python train.py --n_layer=10 --d_model=192 --n_head=2 --head_dim=96 --positions="rope" --bias="none" --init_std_o=0.0468 --init_std_down=0.054 --weight_decay=0.0 --decay_shape="linear" --seq_len=2048
MLP neurons of a small language model. Each row is named by its layer, matrix (up: input weights) and neuron, and shows model dimensions 16-79. Each number is 128 + 24 x the weight over its row's rms, rounded and kept within 0 to 255.
After each neuron's rows, "fires after" lists the tokens most often just before its 100 highest values on Wikipedia text that the model never trained on. A number after a token or word is its count.

L4.up239 [127 137 138 158 117 129 148 122 101 140 148 196 158 128 115 142 182 100 143 186 112 111 146 155 147 122 124 171 107 160 132 118 107 122 120 156 127  89 141 135 103 155 122 126  93 126 101 118 131 155 115 108 110 111 157 123 134 124 126 141 130 134 151 155]
fires after: " C" 22, " c" 18, "c" 13, "ba" 7

L4.up118 [ 89  99 134 118 133 116 109 172 125 121 146 106 135 177 127 111 142 142 143 143 122 170 139 149 133 152 122 110 141 113 115 112 128 126 114 162  93 115 112 112 153 127 137 136  97 150 143 105  97  90 138 140 135 139 121 108 152 130  74 117 114 112 106 137]
fires after: " " 76, " (" 8, " con" 4

L4.up582 [175 167 143 117 140 141  63 120 141 135 111 134 152 102 141 145 139 146 153 115 125 123 168 109 127 127 134 152 147 125 108 115  94 109 122 146 144 178  93 129 112 153 162  99  85 143 125  71 105 134 158 119  72 137 143 132 136 136 103 161 130 107  72 107]
fires after: "in" 22, " of" 15, " the" 13, " in" 6, " W" 6, "," 6

L4.up103 [166 117 173 106 177 132 172 105 169 124 170 138 127 146 108 120 118 140 123 100 148 112 113 148 113 138 142 133 113 148 142 136 122 149 125 116 103 118 141 149 125 115 105 162 119 143 120 145 141 104 136  72 130 119 134 108 128 133 100 144 132 101 178 104]
fires after: "\n" 97

L4.up181 [131 164 100 126 141 122 141 111 121 115 117 145  88 130 142 169  42  97  91 103 147 117 158 107 165  88 121 129  93 118 154 117 126 184 106 162 145 162  93 126 119 140 112 133  70 133 134 126 116 141 158 105  97 140 127 136 132 164 128 141 153 114 122 136]
fires after: " de" 17, " comp" 9, " De" 9, " se" 8, "g" 6, " cl" 6

L6.up39 [100 116 121  96 116 134 114 146  86 112 115 101  89 173 105 120 125 125 113 103 124 137 141 134 137 136 123 133  97 118  85  92 115 132 135 133 133 160 104 121 155  79 138 137 155 172 152 115 132  79 123 117 168 146 140 152 128 186 125 116 152 182  93 135]
fires after: " " 28, "o" 13, "ho" 9, "go" 8

L3.up71 [107 133 135 110 137 157 146 147 146  49 141 132 128  96 117 102 133 131 185 135 121 114 152 172 163 142 141 120 125  84  81 129 144 130 170 142 133 114 153 108  86 140 181 152 101 141 155 114 109 108 140 138 129 154 147 110 159 121 109 118 137 109 143 132]
fires after: " " 31, "H" 12, " a" 7, " h" 5, "ar" 4

L6.up238 [112 162 115 111 119 119 139 109 143 116 167 137 172 154 155 135  95  71 114  75 148 127 131 126 130 130 149 177 157 114 125 124 101 105 109 175 163 110 111  95 100 151 108 107 114 122 179 112 100 147 150 126  99 151 105 138 154 127 121  92 133 136 134 154]
fires after: " " 33, " in" 10, " of" 7, " the" 7, " un" 5, "s" 4

L3.up75 [138 113 107 106  92  81 112 100 177 110 114  60 128 111 150 154  94 119  82 124 148 134 111 121 135 141 141 122 115 149 108 194  91 103 140 138 118 153 105 128 128  99  92 134 158 133 170 148 114 118 142 162 127 104 128 124 159 124  89 160 128 112 124 145]
fires after: "|" 16, "-" 13, "|---|---|" 12, " " 8, "---|---|---|---|" 7, "==" 6

L4.up0 [122 138 123 121 124  88  67 106 104 144  84  98  92 105 124 149 138 142 169 132  86  94 124 147 127 131 113  94 139  96 137 128 124 162 128 122 113 112 116 165 102 150 131 107 144 153 137 121 125 126 172 130 143 118 128 133 122 113 106 114 113 132  92  87]
fires after: "==" 18, " ==" 14, "ci" 12, "mp" 9, " de" 8

L3.up416 [159 136 112 126 137  68 141  68 170 137 129 135 115 146 131 153 109 131 138 114 199 133  71 139 166 124 180 116 165 159 161 128 115 133 103 148 127 137 114 123 116 114 148 107  91 154 165 157 130 148 108  99  78 163 133 138 137 157 143 132 151  69 123 154]
fires after: " at" 22, " S" 14, "S" 12, " De" 11, " so" 10, " de" 8

L6.up369 [148  90 128 139  94  95 119 162 108  94 109 142 145  76 140 117 146 120 156 122 105 135 137 145 152 107 153 144 108 123 129 118 119  97 130 177 122  96 107 109 144 152 118  86 105 120 122 112 122 163 147  98  98 128 139 146 138 106 115 130 106 124 102 145]
fires after: " " 45, "n" 10, "ne" 8, " W" 6, "t" 6, " T" 5

L6.up253 [136 106 107 122 100 142 124 179 108 110  76 134 104 162 144 138 140  99 128 126  75 137 125 148 129 118 136 137 121 145 108 124  94  98 133 188 106  93 155 147 158 157 166 113 116 165  96  76 169 125 143 148 139 149 105 117 152 161 132 108 123  94 157 132]
fires after: " c" 15, " is" 14, " was" 12, "ly" 7, " also" 6, " " 6

L4.up286 [115 106  85 151 134  98 136 166 154 157  98 154 108 114 110 142 120  64 209  92 142 145  92 125 109 129 102 143  44 142 139 163 152 132 146 131  76 125 135 145 116 146  86 123 137 156 157 100 145 111 138 133 111 128 116 156 100 120 139 151 143 137 106 112]
fires after: " New" 14, " to" 13, "te" 8, " his" 7, "ven" 6, " g" 5

L3.up242 [125 150 119 112  96 123 104 145 147 107 115 127 126  93 125 130 113 121 123 159 126 107 160 169  71 108 125 136 129 147 136 170 154 135 133 140 115 133  58 136 107 122 137 120 127  99 110  91 108 123 128 161 144 151 112 131 150 126 115 148 125 132 153 102]
fires after: " A" 19, " |" 17, " P" 9, " " 6, " W" 5

L6.up766 [145  95 161 141 149 145 137  83 170 108 126 132 105 129 155 115 133 108 128 147 124 173 117 109  96 161 140 113 127 136 119 136 123 115 110 151 134  80 132 156 127 118 145 140  96 120 107  84 143 116 131 134  98 125 128 106 146 137  94 116 118 117  82 114]
fires after: " " 28, " W" 11, " re" 10, " on" 7

L6.up577 [158 144 115 112 181 102 129 160  78 129  90  95 156 125 116 117 132 106 164 138 109 150 139 134 115 156 163 151 119 123 153  81 126 146 163 136 137 147 115 158 151 183 117 136 128  82 111 105 126 155 140 133 110 100 104 126 129 128 123 102 118 132  87 147]
fires after: " the" 17, " in" 15, " re" 14, "ff" 4, " de" 4, "re" 4

L4.up20 [114  64 133 134 134  95  98  97 141 135 140 111 183 123 136 113 152 208 147 107 140 128 137 120 139 100 120 124 108 150 122 104  97 130 147 169 127  96 130 108 110 119  82 140  98 118 137 148 149 150 151 108 116 162  63 136 148 133 150 125  81 144 120 103]
fires after: " " 45, " No" 7, "th" 5, "h" 5, " we" 5, "t" 5

L4.up476 [ 47 145 140 145 153 132 116 131 124 116 151  89 139 162 142 107 154 111 148 117 100 156 144 105 105 148 120 154 190 128 108 142 139 117 107 137 101 119 153 140 113 132 113 128 140 145 157 145  89 124 161  94 125 139 146 104  96 133 163 151 132 110 146  97]
fires after: " " 30, "." 18, "-" 15

L4.up60 [123 119 111 102 130 139 155 113 126 119 118  97 158 109 142 135 127 102 115 127 125 136 128 175 133  99 156  98 119 117 123 125 152 137 152 159 151  89 131 129 153 148 118 141 118 133 135 152 107 133 134  94 115 130 159 156 102 121 132 133 108  85 151  74]
fires after: " P" 47, " p" 18, "hi" 7, "P" 4

L6.up159 [113 113 145 162 145 144 103 115 171 127  99 155 160 128 132 113 157 102 104 117 100 119 157 108 106 118 141 148 133  89  93 125  79  82 138  96 130 144 110 122 115 136 132 113  89 168 143 112 148  85  64 123 138 117 123 110 144 151 105 104 112  47 136  91]
fires after: "\n" 30, " W" 10, "hi" 7, " " 5, " due" 5, " However" 5

L3.up293 [147 106 154 133 147 154 153 124 149 136 114 109 121  89 106 120 102 168 128 103 152 158 108 142 123 137 124 155  87 135 112 132 113 113 112  85 126 122 127 105 104  96 162  92 142 136 135 142 101 113 171 136 154 153 142 151 127 119 108 126 133 133 152 124]
fires after: "\n" 30, "ur" 16, "t" 11, "er" 10, "or" 9, "c" 7

L6.up113 [165 172 132 156 119 109 143 138 135 133 128 121 142 189 141 185 133 105 143 144 155 128 140 152 158 121  88 147 139 127 169 146 111 153 121 144 124 139 156 130 120 127 132 120 103 155 136 118 147 155 123  94 134 122 148 155 132 165 106 101 103 138 133 109]
fires after: "c" 31, " the" 20, " C" 9, "cc" 5, "t" 4

L4.up47 [130 125 109 106 118 111 129 139  91 121 117 118 124 113 150 106 114 114 106 118  93 102 116 135 150 134 170 199 130 147 112  82 130 129  97 151 111 113  74 138 105 126 129 142 157 159 155 112 122 159  96 116  68 139 127 121 182 137 103 182 127 133 135 127]
fires after: "st" 41, " st" 18, " co" 11, " St" 8, "est" 5

L4.up745 [154 155 150 123 158 121 186 115 107 128 132 154 178 135 134 140 151 120 119 129 120  99 122 105 172  94 127 114 132 126  96 173 125 119 175 187 168 110 118 131 113 132  91 116 135 146 198 121 141 163 141  96 104 157 141 160 146 132 136 127 134 140 135  94]
fires after: " co" 34, " pa" 14, " P" 7, "P" 6

L6.up712 [153 157 110 141 120 131 145 156 102 128 140 127 109 162 126 156 100 109 155 153 114  96 131 141 139 110 135 146 108 124 173 131 136 187 147 159 129 109 168 170 140 126 167 142  62 129 125  59 141 108 145 123 140 111  84 127 101 102 160 162 119 116 138 132]
fires after: " a" 21, " cl" 15, " one" 13, " de" 9, " d" 5, "e" 5

L3.up389 [124  90 129 164 129 107 105 137 120 115 148 140 125  91 130 108 103 102 135 128 121 120 110 116  94 135 121 154 120 163 135 172 144  82  91 143 125 138 134 150  94 202 144 149 130 126 145  92 135 133 162 126 107 132  82  94 146 149 110 135 142 114 107 171]
fires after: " I" 40, " to" 8, "ven" 6, "I" 5, " A" 5

L4.up171 [147  97 114 128  82 129 126 120 173 118 103 103 127  97  92 138 106 147 127  87 130 107 140 109 123  83 147 124 157  97 132  55  99 181 159 106 100 135 119 134 136 140 159 134 118  89 145 111 105  74 134 137 111 141 146 113 143 145 142 130 123 126 108 120]
fires after: " to" 36, " was" 12, "ab" 11, " as" 6, " " 6, " is" 5

L6.up635 [123 106 115 152 155  97 153 125 150 128 193 103 111 122  97 128 136 117 154 129  89 100 105 153 142 116 145 153 143 146 149 144  90 119 137 152 106  99 159 141 128 130 154  91  96 136 133  93  79 159 162 105 118 113  82 131 126 162 110 142 110 104 113 138]
fires after: " one" 23, " comp" 13, "e" 6, "la" 6, "pe" 5, "if" 5

L4.up24 [112  72 140 167 164 112 131 120 167 151 115  85 108  90 138 130 150 110 153 113 153 107 124 126 109 124 124 105  63 127 127 130 104 123 128 148 123 112 131 127 154 130  95 122 154 113 120 138 125 126 146 138 116 137 137 144 143 138  76 159 108 118 172 147]
fires after: "\n" 73, "-" 17, " Li" 4

L6.up693 [124 132 142 119 130 138 158 150 175 117 137 120 118  99 111 124 157 119 140 111 122 119 166 140 167 180 140 163 118 161 109 151 117 160 127 117  86 164 131 131 135 112  65 135 109 130 136 139 122 109 128 102 141 106 151 195 146 119 132 133 123  85 154 131]
fires after: "|" 22, " No" 15, " ex" 6, " a" 5, "e" 5

L6.up543 [ 83 143 153 136 132  98 132 107 120 117 127 115 112 136 185 107 162 107 146 109 132 149 128 105 156 112  83 113  99  88 105 108 101 136 144 122 122 149 133 111  78 139 107 115  69 160 122 103 145 124 116  97 160 164  99 129 128 141 146 172 133 158 122 105]
fires after: " " 27, " w" 21, "us" 6, "s" 5, "er" 5

L4.up367 [108 142 146  89 121 110 158 148 172  97 131 136 140 144 113 107  81 166 144  93  97 111 106 134 135  88 184 120 146 141  89 118 122 153 114 134 125 125 139 109  67 145 124 147 123 150 126 162  77 124 156 128 121 163 140 156 101 124 164 112 135 113 105 121]
fires after: " " 22, " to" 12, " in" 7, " un" 6, "ø" 5

L4.up326 [ 86  79 137 125 137 157 145 106 137 115 120 144 110 128 120 124  86 150 141 119 129 167 136  81 108  79 148 149  93  81 121 137 119  64 136 142 144 127 146 122 134 148 144 114 145 137 125 184  56 146 168 121 146 143 108 137 148 152  97 150 151  88 167 144]
fires after: "." 51, "-" 5, "," 4, "s" 4

L3.up314 [ 96 143 128 115 143 134 160 136 135  81 143  83 188 125 143 133 127  82  96 117 109 122 118 102 146 159 150 146 159 113 130  96 128 108  96 190 146 142 116  89 170 111 165 175 153 136 129 137  81 112 191 119 130 114 127 117 132 114 165 128 169 111 125 177]
fires after: " se" 25, " ma" 12, " " 7, " plan" 7, "–" 6

L4.up505 [116 138 123 111  83 135 132 132 187 130 126  45 167 178 143 122 120 108  80 137  69 103  98 106 125 100 140 128 130 155 144 111 111 106 132 104 128 108 144 148 135 140 158 102  99 116 108 165  88 120 150  78 122 149 169 106 120 110 100 119 100 118 136  99]
fires after: " " 25, " di" 11, "m" 9, " M" 8, " term" 6, "equ" 5

L4.up178 [144 117 126 122 120 112  98  92 126 110 162 183 166 126  93 136 127 134 147 101 114 115 174 137 139 148 129 110  94  89 138 141 117 150 126 170 116  99 121 120 123 142 128 160 131 103 103 151 168 114 147 117 117 144 129 124 122 113 105  98 106 168  66 141]
fires after: "\n" 42, "==" 17, " ==" 6, "g" 4

L4.up337 [102 143 113 118 132 138  81 129 171 133 141 134 161 163 127 121 160 128 135 149 148 106 146 134 171 140 131 130 129 166 114 127 121 121 104 172 103  91 138 132 144 136 114 127 145 126 158 104 136 148 103 110 125 135 169 138 136 142 126 163  92 113 157 129]
fires after: " con" 17, "." 14, " in" 13, "," 10, "con" 7